{
  "head_dim": 64,
  "norm": "rmsnorm",
  "norm_eps": 1e-06,
  "rope_base": 10000.0,
  "attn_scale": 0.125,
  "bias": "none",
  "init_std_qkv": 0.0386,
  "optimizer": "ademamix",
  "lr": 0.000512,
  "decay_shape": "linear",
  "seq_len": 256
}
MLP neurons of a small language model. Each row is named by its layer, matrix (down: output weights) and neuron, and shows model dimensions 64-255. Each number is 128 + 32 x the weight over its row's rms, rounded and kept within 0 to 255. Numbers have three digits each.
After each neuron's rows, "fires before" lists the tokens most often just after its 100 highest values on Wikipedia text that the model never trained on.

L9.down20:103087149093158087168101106204147142167152093163121128080079111109164146103134122179090145202139149198165220138150146159140127130071103106160162081108166111145104152158140155168100137123202092106176182172044120136074160131086154186102122103071141138155072141156149157119120080137123130083065156120082130098115094162188130185118105122110124121059079145146137124125139127078101116173106143147149109131094128127079081108098162136116120172125154126103105108142102063065128132155132094165135102132169092140081091156182166174130122117111133063135076102141081114148079170091154147126
fires before: "=", "\n"

L7.down7:180077155094102143077152133152192079139156122166095155152086162105148093119135181160137100119089098133078139198120140144126151126126154101063114156120122116089144079107176132190153118127135125158149103147112177135067124095068135134106105097098107162093130163057105098137133137102176142155084109189070166114154151146105163116110120125150137169144107082122095149149152162066121098068148163121136181057120144094149207152222054179135123139150121095125112102139143073109140063113146173080113165153174131135146135144109181188098100154153133137106055114161109147103113135122145084165
fires before: " |", ".", ",", " in"

L11.down12:117090135185167098113114212094086106103133084140135179181141139143086221099097154125092146095074164151080139183129186098113099109116060141152124106163125227127150126120106117112154116157148138109077094108143138098144130136141143162152182107134134123153144152130139154107136114120113166142098106126147156160101142088148108087151175162129110135155170112131108165105136143112116084111110147105170114147132103172165150099054102073124082110164130108064131105139074171174110101076101131180079080126177138109086115177149148129111125122134118195104103072130175115126128078142143087166
fires before: "-", "iti"

L9.down590:111095090107186128078164104073163124133170079185179145143118099137099135128107138132129099135087173108110095182124085139150091110139113109156136114090121113128110108064091130130085107118138138079100135098105116179127165146154133149111150114123136116081144157173110137070141130092145134158199122131126197126103092151180187097115224088118089147170173172101129136143118155154152092128143082074132097100108171134099112095130135210090072141157092148118141177197120154114097097082081128091136093149148173128123105160099127056145071129108149086135206117131052136134138116179149124118
fires before: "-"

L13.down435:128119138122130123110143147200133129121108135152142157091144150155147121152114122136122145150160091130141153149156122122192132125103172111125129098130119079151152131130130119101128123135105113112113117146146105156132112146126150103120112129134137127127130110150099155125127118170133132131000144129159148092150139123118121158105098110123117113156118093147143154143087116139126135052109137154127110116084118170102084128125149179123147123146124113166121118126114101129115140153123102132124153117143120118121139110120133126123124168129127132152122134128106106134106110094121138154
fires before: "="

L14.down439:080126166096138123141155150068175116110148151089115138116113125134127107113144133162136114101093112160152128156101119140070132119102067086144138169096147143117161114133135143096146170110135075102114137134147116125099133113161172139147143113141115112150153134102142120144129176148106177130255126176101177138136088140133151146122137130122164119132109130101148129098138129114158104187119121139143179067103129115119178101113094150105123155108100138088135155125168147118174138124128145141109110152137145108121106100156095135137145094085144131143119130161130157121136129126112158137
fires before: "=", "ing", "s", " that"

L13.down576:158126139122119106143143122209119109145120134129148150133125132148151139115156125115107154135128136122139142125161118150182110140138145146132139122134093089128121140139133124131149135115099141138123137147138105158112143124120123132117122132155098155114124097151112124134147114137134134151000139101140111134132144142122099128127119141127129133136154104129133131125128131145137132053135154170133121144118117132122087123116092141136130124127105104106150131119126125149135122145140109136136134152167149107139114144128123146125160129145112122130137141104095118124110133105141112119
fires before: "="

L13.down164:102120116135142122121134107191137112143132106166109132122142141152175103097139120158119142185113144148108129117145098131165148134124121121166110134127148112131136157133083132126109127112140134112094101101127140129160119090116134142152118125128101147121161121144097153132107137113121129141000138126107142118168139124075133118153097131132107135104124109150161116126129142163090108096113127145148119106148133151136092112148118150132141117131119103140139122114114137115113119146119089128126135113167149108138098145121114090155172153126086148131121117117114132129120144104104131145
fires before: "="

L13.down871:134136109131116142111111149184112124109116120136136162124149121105108101124110142108133125138134122132100158121124127140161108111140165122133141138167132127115103119111108136138149129115130095144101153171109148123118127145141147116137124127135105122129135130136116127122114125146130133140000122134112129158131144112117114118139111121125130111126130134127120110130141158161136133065115139132128136110120100149120113109122082139135151129111145109130143139134123124132127144141138152122138138134117110131116138129084148140127148170162138166121128133102087135152114154122107141135
fires before: "="

L13.down96:146161138163138115144110116235123132123129130163148136120121122123143118121126170129109152149149126111118146119159132117199141090150154127135097129164083058130127127125095124161141113126099141091103112145139103156133113132151122137140118115136125156087136146131102134137116133148135114121000160136129126112163148107095077135172116133122134147133134100152116141122129125146133137110133130141112104136122128135143090128131142149161174119112145110137125123126121123119124110138131097123121131129147113106167124149107130127154117174142144141132150122101101102117104121118094125138
fires before: "="

L9.down904:086179155156100150101150109045143050147171143137144177137118152162120145136146116111135135123066150105104144052109110074124142187115136126073122090161118105118148197166140111069089124151079146085176091124131134123161125126077144112122083096177124085089121121116106099137182107162137143151221093202146096131148099147164096138143103119084119110085121113173146153184139101156145114128153129102092174149166138123192116124067098112171135113098126146112097184108143143112165109091133088137121081119104099123222166125090090148057137155113113161126133127163107128114154111158116133108
fires before: " the", " by", ":"

L15.down108:138127143137173120072096117101124111119118185089080169132071177201081128115121174109199108162120101157169130148138089124131110128108114147071119121110025130137089136153133129148109149186125148130130201117112072100100120151120114115129123132135151094131117102109141107103123088167114090146127078170122152131154144152118220109066191160083128124170083165137134145077122134138052132105129162113083145097164108122161131171083118135093150096101092130171111123121128151184143185062140139112134124116113134150086146096090104144105138091134177140168096109131080123099056112065106113169
fires before: " the", " it", " his", ","

L2.down873:120171140091074147163169127149177125114140126126179141105159137113173088082108081155160137126179078149140123132168120094147184091139103154165123125120157156108174145145113143123144109062138098172148087124161136108096152089119086162144146081080103169090179144138076097144152139144151134126023135130130145115176191237080128103165172069122173173140108079181125142134153152127027137128146155152082138095182109106167060157185120140106173102133143183152135160091140170117125119127163156123159151096150185128149155105156082160107107134153112173136120124177153057126148183065103122150
fires before: " |", ".", " (", "\n"

L15.down54:165151120077155162160085110077166133171100124138147145096117118174153123123117132124105134089124128113118164130162159179163145155118100113099118124076106172112100123168136118115112142089139089085128134135092159135156136073163125162131051170105148091159125114101092119164136101137076125109130088112187110110064092128143138098171098130132175141130125100100164070138110109108102130000108126096122100151084132155150090144111168136149132156144131097130127159185089081108118122086169060158103124127122075150151110105133162156170143094095126194171128105104144109124187131139115126131
fires before: "e", "ing"

L14.down977:107123085106111062114098108093156088111111044142140115141130119088198150151168152145081148162133109129132103134155132137134116162125126113139167157101118143142117135188149108106108153110141097172109123153111148173102108181191126146120159114130158116103128117101109184163179122227073085089003184125137150166123119153106137168165134083183179176067105145156138083156138147118185148144136153135148086131105091167139110125119158089093142149156093132177118159064142151126138131175121061135106098094120105127149122089150161116096100162084113099133156101130086168116117106082049075115
fires before: " of", "y", "s", "ry"

L11.down987:133099151109103086096144138109069087146152171099090065090152096128094156144075107134146130136158118135111127044135214138153160096109187150104167106146141144117158122107170123107140123185129130169124091144128127176129089141141138138111146133070153182120139110214148149152163148137196072130166106130134137169109142142090077119149180123098131159166114155167162110156173147133104153099124138080117109179112101114148143126160113126110153065187192070094184105153046174119113104136108124158153115091135205164113102163099212084031150146160105164117127171139119140137192133133072095135
fires before: "-"

L14.down739:074080113094136190132141136211189158120148113127142196136138154130081138148129115156139137135207093078099176146096132124112122134169098101066174174169130097063092106191075115138155106116117179198142084104136141158133096166122136126138073211149144149157101164086133117126142132135122156125121160094128096088151095134067202147138114135129161136220113088120154162125090182084112115127111197167158112094116118122118147097106090152134111116101081063100117173151129107109184099162092164179123126105121083144114121116161126127116163078142127074176129101165162124134102180138109125129
fires before: "."

L13.down47:139119126127123154123133130167127139144152106125121116134115110121119153121136144144154143164153120138113146131149104105155164116140111139144111128137165117121127126115095155146117126107098091146093109109145168124111127102101117118110110123114113132137136099181131110132096131110138168117000132107098116134132144129115149123136140127123140130131127136125191116083168119118120129119155139139120149120150116131121087156084132129134113127057121138118112139121123107175103142149141133166123128118150123090129110161154148148134177164095121124118093122145102162135129120133106117107
fires before: "="

L9.down286:129152097124112135088184159105149145128074105139155203164164098129100113124093185129082153125137098165129152151132147154125126143139174146151143111155135087104122155135110138046147143116169135175147173120115166111136091096162108120156155097109166097103153108119171125149199082086107208089146116152082129127089112090162169113167141135150114080163146167179161105164114100150118133137134179148101192156089106115158115168186119137140125219104099115140095108181108116114140114166118039042131119096198152107119132091191104105125151120079137180164086161140144165060166108119130100136
fires before: ",", ".", " |", " the"

L13.down359:128126148133132113126126119219097124153117112163102122118115124137154134104149156133133151151156108138129136105147141132216139130116119132145120129146111100130124125127086138138133122124142131110111130120152131159117140104137156122146083120121113146127145123146108134127128125161125129184000129109130095109162144117113115129142130108123118155142142111144125124131118119127126118125148127138104119145136126132145077148134130123150130135117132108139130116128140137122127122133148118136114140109156115121130116124117153121118127147139127144109125127104120102127107129105111122122
fires before: "="

L15.down84:098148114061172159108108155102168063118136086131127135144162110133064064120197158146153118161153121116141088114106157129064111126192113139160151197133122137104103161161120147108170113129126116112088127148121128125107050124126160144138149185118184140133169148140158139166073083169132149108255125138145137183140124169095142125150102106032173112145087132154135129111144127055138169109116126129125169093143155110162131045121198185145141162129082116143100150111202137151106138075108089188092113113159141133122126164117191086087116092111125161125123143117104126139133194144163126131
fires before: " |", "="

L13.down870:153118156141136124159134136182145137122126120182133137112123082130163119130161138126113167144144120122148126119159117113152127130140163153132140128153091103123124143122110112121118116133116147111120123161121137120103122108122123124148122118145110142141117140135085141139133121141139143139000135109140140145133138117109102129143124138115115143134122130128167143141120129158114136089122132148103125149130120138138076114128102134139121115120107103143133119115133148120119123154098113126127130128133133105126151154127141134127114112157138137121124130118119115122131127112121131120
fires before: "="

L13.down286:131134115132149119113112119187133146126130123142134092132120114140163146129125129131130145155121144113131136133145114140173134129155125123137128119134130098114114140124115129122131161146115128103123102127138127124136132132137132135114099135141117134138147122139113144134119130138117125121000149112094142125156139121114125153139152142135101128127135114134112139121107140136075158003139126140129124114121121130129083118118104141120129112139121107126121131141131140123106130116129125146146119129120149122132112136128109129143147139112122136138129137144106123118115125118114123114
fires before: "="

L7.down424:162069205142151149088121157143136106142164150140163111151159093107126103140153096135091144137173106123063167072124145132160166106139196060103176150126154136162121145147173177152106143066142098197134124120129154091106116139136117101157176123142139122116120119079123162157149097067065131000103077171176062103122138134139131085181205123120112146108100193102132100131141097129107094126148122115134142142040183151137113113112141124158144157069112158164163068090117128176107129121123112113139144113122123116128038170106113110178124063129141152138146138124126087115137098107128135110
fires before: ".", ",", " and"

L9.down640:145136157123164150150104175149104103177182130127166090119112133148105137166124142073108122064119117172137120079162192184155098170162178072129105097160123111085166109166152201145116116177137143113127139068162121107185156159160147124135126203153133117148114134102139141098201084041092124104089128141163096091086135089215106150102162153123121117116079092069158116156119116166198110164132087155123140127048089156151119139092112128092080102085144079182134125155141137094128083162155149103171097079086113211144084156155132119105104081140083085094185151107172129135120110117139076122
fires before: ",", ".", "-", " of"

L14.down442:091156076058116098132141148147061109096103103148119137103182127127136146117199095106158121153102123186082118203117112098125160088080089122106147157116100078197131130145101140085117075147108122075155105136151159117093084115146150124128094173156039129139167137154126076114081111137098136151151114163062163191136149145150159141118130219178125149123164140100166091134186084129137136164171078164103150138140107104128126072130100139120118200115148145079169126102195113087100119157131116074096130197122114087186121112124150098106138111139122078069130098117108120097140108170139096134
fires before: "|", "0", "1", "2"

L2.down194:152143125147118140129162150104158151065133141183140110083172148111187096111114112166154120149167091121162094134145136125119089068093135127158163134116110124109157128158130142135111113083128179103123122142119145138060180163153095207096123121114126144115136146140151126086122122142108145102000127173095107121147194141059141112067106120157133131152138119110146173108159118098050085173145142121129112137171150099111104132205054110122153134121158136138122113151173152138164107151176163113101120143129104125141061105177072154141133080179145131133155135172158105175140131086145141169
fires before: " |", ".", " (", " 2023", "\n"

L9.down629:154135143148117134104122118107101100075088169181112104087092131099168093140097184058128169056137137181103154095133157131164131094127092106095072119094095132191138123147144103170103096084127146160150166134028144099147166108120063045157104154137109114153114085154183126142130058058152186120137070123151066098130151166171142086055120117180126171173151186141097109123108111177091104137167110150145098079150149087098090189148151119178101116157121132187144089144107140136168176110188109162126116072081128154123074105125143113147091157170126150149090108144094122100118134103115144137
fires before: "\n", "\n\n", "top", "="

L14.down712:119138140105134117128125100076117128139138131110138097135154156091124101133128078133148110102086148105128102165128142117063106089114150164152118154083160143140159103152140124132124136153113112115155108120187159186132154139116133112136128160101137115134095120130118123189159134123112146155255104132136111153139106143173162138114099112134114109120137148120112082174140135136099106116131163108072140144097104133139135124141085108075153162151146130135143105142105147156148141100119139111094110150094130133110107124180123089119132154109113165150096170179178162141151125141148158128
fires before: "=", "tes", " Sel"

L3.down300:129169139185120095090206139122158067154143128153130212120159150141105129117064118123153148130153099135135153069165125070138139195099092083126092122138125068135112129133142113069143114087106185153163084123091158132167132059084161141163164114083107081153121125107081134105110076149175144120034173113190185144139182103095134164104152119134133150114124102091124187079140188101076105108095207149112105148125064184121097152134152142136134057132131152067175122073109177120189123160150101135141132162107137115147113057128142125171134143088138142183097154068171122202133194096143105102
fires before: " |", ";", "%", "\n"

L9.down592:118100118149106084149181118198139125176135129150148166096176163141135107107150142138157170126150074106102151127112076076132109084115135109120053106165156096156109178122171129149157106106067170132111124062156135178127118085167132138143160165097162193146128135091148077123166082152194144129078177142098142093134177135128156114176157116161114127108152127113110141095139192105093102123134178119136187159213145101122089136141162180105088100133142107152121150124147108154128128135116107134126169168156122087126088109107156117162119123101064110119060118088075150157081127102114154151
fires before: "=", "\n", "\n\n"

L2.down276:103141154165122134170126093150136149117155117102135143142110119166138104146079078153160134139123133133192148085150167165137115142074132147155099105142176122196186161126098154129147120084187138145112136110142093116111024199109108193086135145103129118120086123103148145143118139133138141067032154095071165131123097113140112169064154104103181104071185153190134092136094085131055102211129171118096089137152139069106112104174172146106100060101135126109111124129121154135150164130091114137170100093141148134125056106086149126170120122152129169141149125136132153160156094145102099143
fires before: "=", "The"

L9.down478:126217107150093177121174052156097102119134107167129160157155112163075151149152160075095130109146057159124145089142105144127124095120088108078131166108152149117107100147154072139119115177161091168134192109171112072176153096135147083092103180134114138127136113168147105158146133101140125151142131076201123140128141109131105147123143099102070140098104167123122128110141094172123155111206048145154114156099057163111079149091145112107137128175208155127111085118169121122163124165177089113150210147126116134168116115149102148117108126185061121113144129064118122163130104133133108120
fires before: "\n", " 8", " Final", "\n\n", " 7", " 1"

L2.down10:114165122130187110099121117205104139145103150118134198157095106083185115093150116167158140149140103142157117063157162110154150118156107133107125162066124033123144129172167107179097145093171121136117112143106080154118114182100121132105130204144079094135135134112173145067161114153135147108000119113104142185154137141163116162136109121111087172132128131148105111115108139070038118050126092090123099112116102141150104138131139139141109110165168120128079138141140193104140102140117130099103089096084166118102163125238131194143118119143191128174114174113118115113152096151125075133
fires before: ".", ",", " and", "n", " in", "\n"

L15.down705:131132124120154133135102142104154074164110131109117121118154164100128141106116145135136147104160169163119130103124128174078145162136068111176138173088140120092114125120127105084123105153075116091140096106139092151084095099146113105112167137103112090079108107156133102138150127125151073144255081124126172114097145172161199142127163164140115096145131129132092160107075136139083118143139117149057140100115139137114139099092125082122144134169125128120112124069132161121132119099158142131097114135105106117098121113117143143146124119128162101134139114132107128139135153150140104124
fires before: "="

L14.down140:121150116087200136130153103134165111195122143172139149143131121128158130128137122182214076144247132155145139140183104110163131121125104128124172138121133142101087008123105091130124121116087106146157093157103187116129091180058123151114119141151133137137142150165137159172129168101080095104163184108136092096069132112150130124137163102173188143238108121151148076137166102143158111130119092120143126172123129068155123158120115076097123157165139119090124189130109131136138093183155137079099142119103107128128095127103082112101161168120161093125136147134086149066099133170100142136
fires before: ".", "ul"

L14.down996:097148146121119112107114132026130154138108133139133153123164174100119132157128137147176158140135165128172128114094143112064131130128162127118157133174150163114152142152144104099115098148097125126121128140078134130067137109113142122144154127123093083093128120119130150093094107131126146106255129174160107159090104131167144153100100124160149136109148156093124112154125136104129131131079102172160149157092158095178193102090147142136117155093138120176159106120112128139116103122075143160108066147156138158119126111139121119121125133120145122068131149144137167166151125180125085123
fires before: "="

L13.down41:136126115156145119155100093209114131127146110148132121135134135118159153104125126153109128140104130123109146112141107121180137111148113114133149140131091113132114125133111101108108147131116152106127157174157125153097145149106079149138106102138113154105129107158144108121115155140109136125000177112125102134143140119088097122145106158146150161120116116137132123128120103146071106070136122147156141101155134124137095122107114099150151121127134150129133155148138146117121111134136093115114147126149123140161098164112154124126163138151144109128116122127121164122128137120135090130
fires before: "="

L2.down255:130146124124131155200192212117088138129130116125140161130156122157113172138135089141120112210101104129121107140105124091126120178076168135123099139110120176129124155122131124094114128186153117106139176129142102161147095115137176152138163187113089146090111151112136108121161143146145094162169134109143089164137121126074156176138186218088138105130166124088132064108109141140183194182183097161155124126131127153129087162120142132129118158114078139145112116180143136152128154102095152059070124157156146106054038121168116191104144062190088140131166147136122093151090076138140112171
fires before: "1", "0", "2", ";", "3"

L13.down662:111158119151140126136121143151111138118135156149127122101104070144158151196104118124117138149146130133131170119142131134146145166128201136137140122150125103139156109091149121146132145167103124139123118148129140135102155146158083130107138170129132129151137139152146148107145175153134111140000128156092147136117103150129143095139127125140122121147141182109121152130127135103149139049140146130087160098111116140134110157073115110139088125153144147187117113149172138124171130115085183151108145138116087100132111184107127118131105133169135103151150127126095108194098115095094111092
fires before: "="

L14.down740:127098116125134130129070118118114157121062114120060133122144091116162189130141119116190165137173113109072193127113129130170168122107118126157136126126138131127129104086110163125147163108147145179108099102117091145132128141171094049096091136161099126164111120154138098125096111091163077163000177097093074099164135164112129114108066123151142109157103110195131109131128151169152149156084100131112146175134047118105113116162133088126132123105206143144142086115123145164204181119153079173134117161143076190117100115140152142120122131134106181131102162158147100144144123152123064104
fires before: "\n", "\n\n", "ve", "\"", "re"

L7.down970:124096107144116120132172099099107094121163119166102138108153098121173096132161141198117091127108086084056107128093131125158163162112145130175086083129095166126117138089120160128140133102104150135109104162116158124103094070116094132111131173165130160118115144139079130167128123109110121163099140126197179147095159165085135177136154140128110125150148158120171104173143204174202133211118124126135053164146152142155059103150135119086129092221137111208119110111183130126144126119095174133130141120151150140056177184198109123132122147108193046099170041116150116137118133110138197153
fires before: "-", "=", " Pl", "ni"

L14.down957:130153121143151176124164138182148075154102131156129153136126126140115154150070170114159031171149139106085072137077117159143124157118073093119101110156147124146128142163170108131079102120130120141194085156123129173102118150111100092151117203117127143104161152100090133143116189171097131119151105123066144147187105169087147128093103104094151136167140152132192088117163120125121179076117129111149131126086222068093073114103112188124067158143123168111109131112169120093166111164152098125170137146147154108124157102166178221131112095127171113168144100109129093122081141175100075146
fires before: "0", "1", "2", "-"

L2.down877:125191143088143184080093088066128122101125110181168124130131085092129143148096084135173132206147142132176133149160124141104138112175104126133099139141127064087141162164101119161121170089087149156132082157120115134168127146103097151065178121069087130146119114156151115112128192176165113123017144101112159164101171133076171107158152071128127142119104095145104210155108131127120106096152158070153056114151114123152106104127149162136119177127092148123127152135151152168117185063121149110050073103167142110122113117107146129077132131130113133136085107174075087106177129122115074127
fires before: " |", ",", ")", ";", ".", " appearances"

L7.down225:145081202175147174134188130132139184132172121073103110115115084169130098090155154115155077141086127138105118124128109185111130129147136141156093100151140095096118187106101112102094116125138132107179121088127115150131152126134163120181148069126185132077150119114165110167136101149142107120131098116105086218117085083148182153150150115190126111170119154103141105085118099059062141057133204071109113174091146136108121147127153131091140130130098132119122132161154140071143137168112137102194094148096142111117133140082143129090102147143167173114070164113154149133160150156133128123
fires before: "-"

L13.down474:092170136096133175171095112120129107104156130155126158112146103115167136135096105158090074135096113167118148180164112124171125099175140101101116147111154134098089193118167119127128138094108110136121145141155159141109116157129111155124132119131148082139086113089089137104119147160104147138000137113141112188158145153107134145091098141119108136125126150089081114118094143101096106088125151114137133090136125096113075115116146092104151149160119177108105168150134107125098167132145103133130139142085101147149128173105096095166143138129138110144089145105124171102107145145148138089
fires before: "="

L2.down400:092113095178101113039109124142106150105127120100106147114127139125130143105139105136122149065054118166094140108063175121101109151070134055057132129170144114137112172143098165120134151142166113097158082098126142122150107070123139140202173055065135136107123131133088074177120100152183062152107096124111183085169160165113084153168076115140070060126115100141090133095125162160188201143125207120122122177117166111138126132107150100107087137134115063077134144128159141123146080082160124104158111146157116118117096076146105122103114109090094081129168116149111145095140118175058132138
fires before: " in", " to", " by", " as", " for", " that"

L3.down264:074164157116142089126082092203142184131112213137110108181128099082097109107124106107154206148205102104164165120112117126188150121069134117135152103103071080136091136124131149135163121154145138112179069088096097148106110167164115123082114157155101111155091096121150109175154142141083152075005125111113101143115136135223143116052132113119139124105149145084149160114141113164142109226067134122091130078109141129088094084168126110126126077065159144118138156154145138171120153136173150126164127128135147168146101139073138071104147126144139108110109129115169151134151142090081139124
fires before: ".", "=", "The", "amb", "In"

L2.down395:133113090111127147177138117119152105103122115146112077078150179115108116162117156092116101112095140068113137147128147173119143181101096141157101159023115132167149138183166156080143144121092166169172189150103122121217173161117121108116115152136108111133092135118118095127128194135123159060074147092139152096128110112073165109150140127119125149069125084086159126182120125121084144126112177108122134144133059155160068146087123082115134140192121125130122163061117123114138084115195098153089134098116108158107125171115111150139141198119115167073123116148116092128129109112173103098
fires before: "s", "ing", "t"

L9.down827:123104079136165166172163084161130148152130144134098130095194139089131089134134141146110131139125135102112113139144174068205116107172076088151087121085146114080180107146075113168135157166180165112126086156149096167066123122133139100090106077144167110128104104106115186135101125166108122136078134132151133212096147125078147174089101163178090121163204125112150099136113166165193118165112100111148144203110091098090128108104104110175134144146109085131129085167168121142115106128107160124144103138162202194156118133125100078183111107069124157119129109165121109130059163176139127181
fires before: "-", "="

L11.down746:131103107139132175138126123067084138094122098117141168176147125115093153115107174152140160139195133091119152105155125083178075163159149096123080206145160148098129126078121171168101110119134164119106097120139144156158135142192101091143160139107150177176123150086152117121149099097097101141192137177103096112120183143091117105164133141112122133145154159151103154194131172127154085178090115162135148121068128106118150155158156171130101135087090171137122144198110179112143141108094050218108145091168117093086146100107140067128119128138140126083133052154115146125198179133138146141
fires before: "-", ".", ","

L15.down294:101108114081101136130115135100109159086106104104135120141163152099119117158137111088135144094131142166163101077147139149094131092132155116104119087109144140127162148170115135112152114138145095139147123136134119152128117165116083130129145182103148108120153168141127119107144123151114100152255145143143145141041107127148157148110149175092119136143159162141162111116155172139134134154158080130116115116131175118156154103096139069091087100150110105079130132126152176126146144092101118088104088160148119157130150147134116166114096146115155114094155123109161158148130110149158090149
fires before: "="

L14.down599:094170116088085163145124129042105151114143148104145133111122127115160116109117112157156117125110143152122150133088094121068142142068123151113116101086175175163144127152146105095129086118118128180136124083113123145125134146138132094125144148168156129142108113149169134171135165104128120111255141193123106133121093136158155124114126103126152112126102165111123108117128105090104114089115122148132152113134154126133157146118114122131122117159101131141140129121145143124157125122135126126122119140075110157145148122120113094146108158126133117110148118139174123111140121129131131116
fires before: "="

L2.down107:148112162086181117143187137147145094088165129148144157125080075103136095127091136175096162156099111210136091137167106179085157120090114112115196132184157115111140098114182134094096117080128139089140120089136081114104119069151126152088129116165095111049136131125148122042125138142126161085090111147115065095147099089178122152132121100121127110073108126124146073108184105068124053161129096207206114123113128147196115085139159081099140133075143107131170149120133148129146177159181185140156115094092112075090106166100151155122097144113087063087068140155086134106123168105106159072
fires before: "-", "\n"

L3.down247:160132121133146146077173127157142167097110138109091123138120058155173129146096107151134125104174132129166140128106169174133136134127111134105098144144134046116142161121056127123100131077180134147159117128150127119110139119125068184080108126089157097162174098116132184078107139124152127089063154095128142086144066109115137104105138113149082163141203139127100144137138133092121197123089164091137119147100075103093093108172199181179119113098116057124144049122116132153128114175082129094093173050141206131169099114139082153161149174091161175121100122067184136121143165135120148120
fires before: ".", ",", " of", " was", " and", " is"

L15.down89:137117109087102112181159088101109171117222116129132125138135099125175140166103122086108089087096093136064169004135175120139119182133156109172101092152101115082083151075054107047127176092098132164144163091107156134151140151113123167126148117102100077103186180112121158139163157103130116087090087060103090142143121157148136125164047112124103130135160155149180114095149128147129096193075118104123129143107124101092147128145169138119167164144128138094135114088097085152079104128104134128124086149134088149159122143136114150110153136152152128150144162113119153118212124111138190101
fires before: " |", "-"

L11.down253:105088135099142144205159132181101075067151059174110081094142126121164137090160116120154172116105076159142135071118145077199108134113119113115137136180130139112156119094069139148134091230139083115113119148128137094121154117145100069107131132111131154122151109098117106123089119100161165103171103101195049126115191104165095150180091121131133072150147118166119117131122099162214103108160123123110115161113126138144127111112086153167094109123147155113126138095115134111206172134133142151116155141198185139113143125132151134110146164192120145121185102176167126046120128104064129180
fires before: "\n", "\n\n", " |", "  "

L13.down194:122129132120155152119100116185150109115137128137141140100149111131139150136132125155105139157128125114120124148157125136144146119144106118138110151121140089139120155131119114141142133130124132124125118152151135157144109128125124145124142104128140136145137108170126155136151119137128126133000137120123144149105147093094096138128142142124134117129136107139108135140160139150141102102107119105117103122125122125121100121127129162146156134105118105152153120114109093158116120129114124145150117119122120145127119115116132101131126147149144128122101127136133113154085128124112141123
fires before: "="

L13.down925:140121116142137129153136112159130120160136153151138153120118134169116126118128156121138125116151133112110155115131104111204130112103128129130113142140118089108115146101120098144124117126135105129113112151119140109145116160109139132122122147136125133111150122130101169122139140153118091159000117144131117135151162127106115147124148143145137132112138107123135146146121122160159120099111151112113105133147121149137099131105116108120155098131117175098127130133160120134123099114157101100108125130168111104147123171117091128149148176136151135124122129109135152127096145133138108123
fires before: "="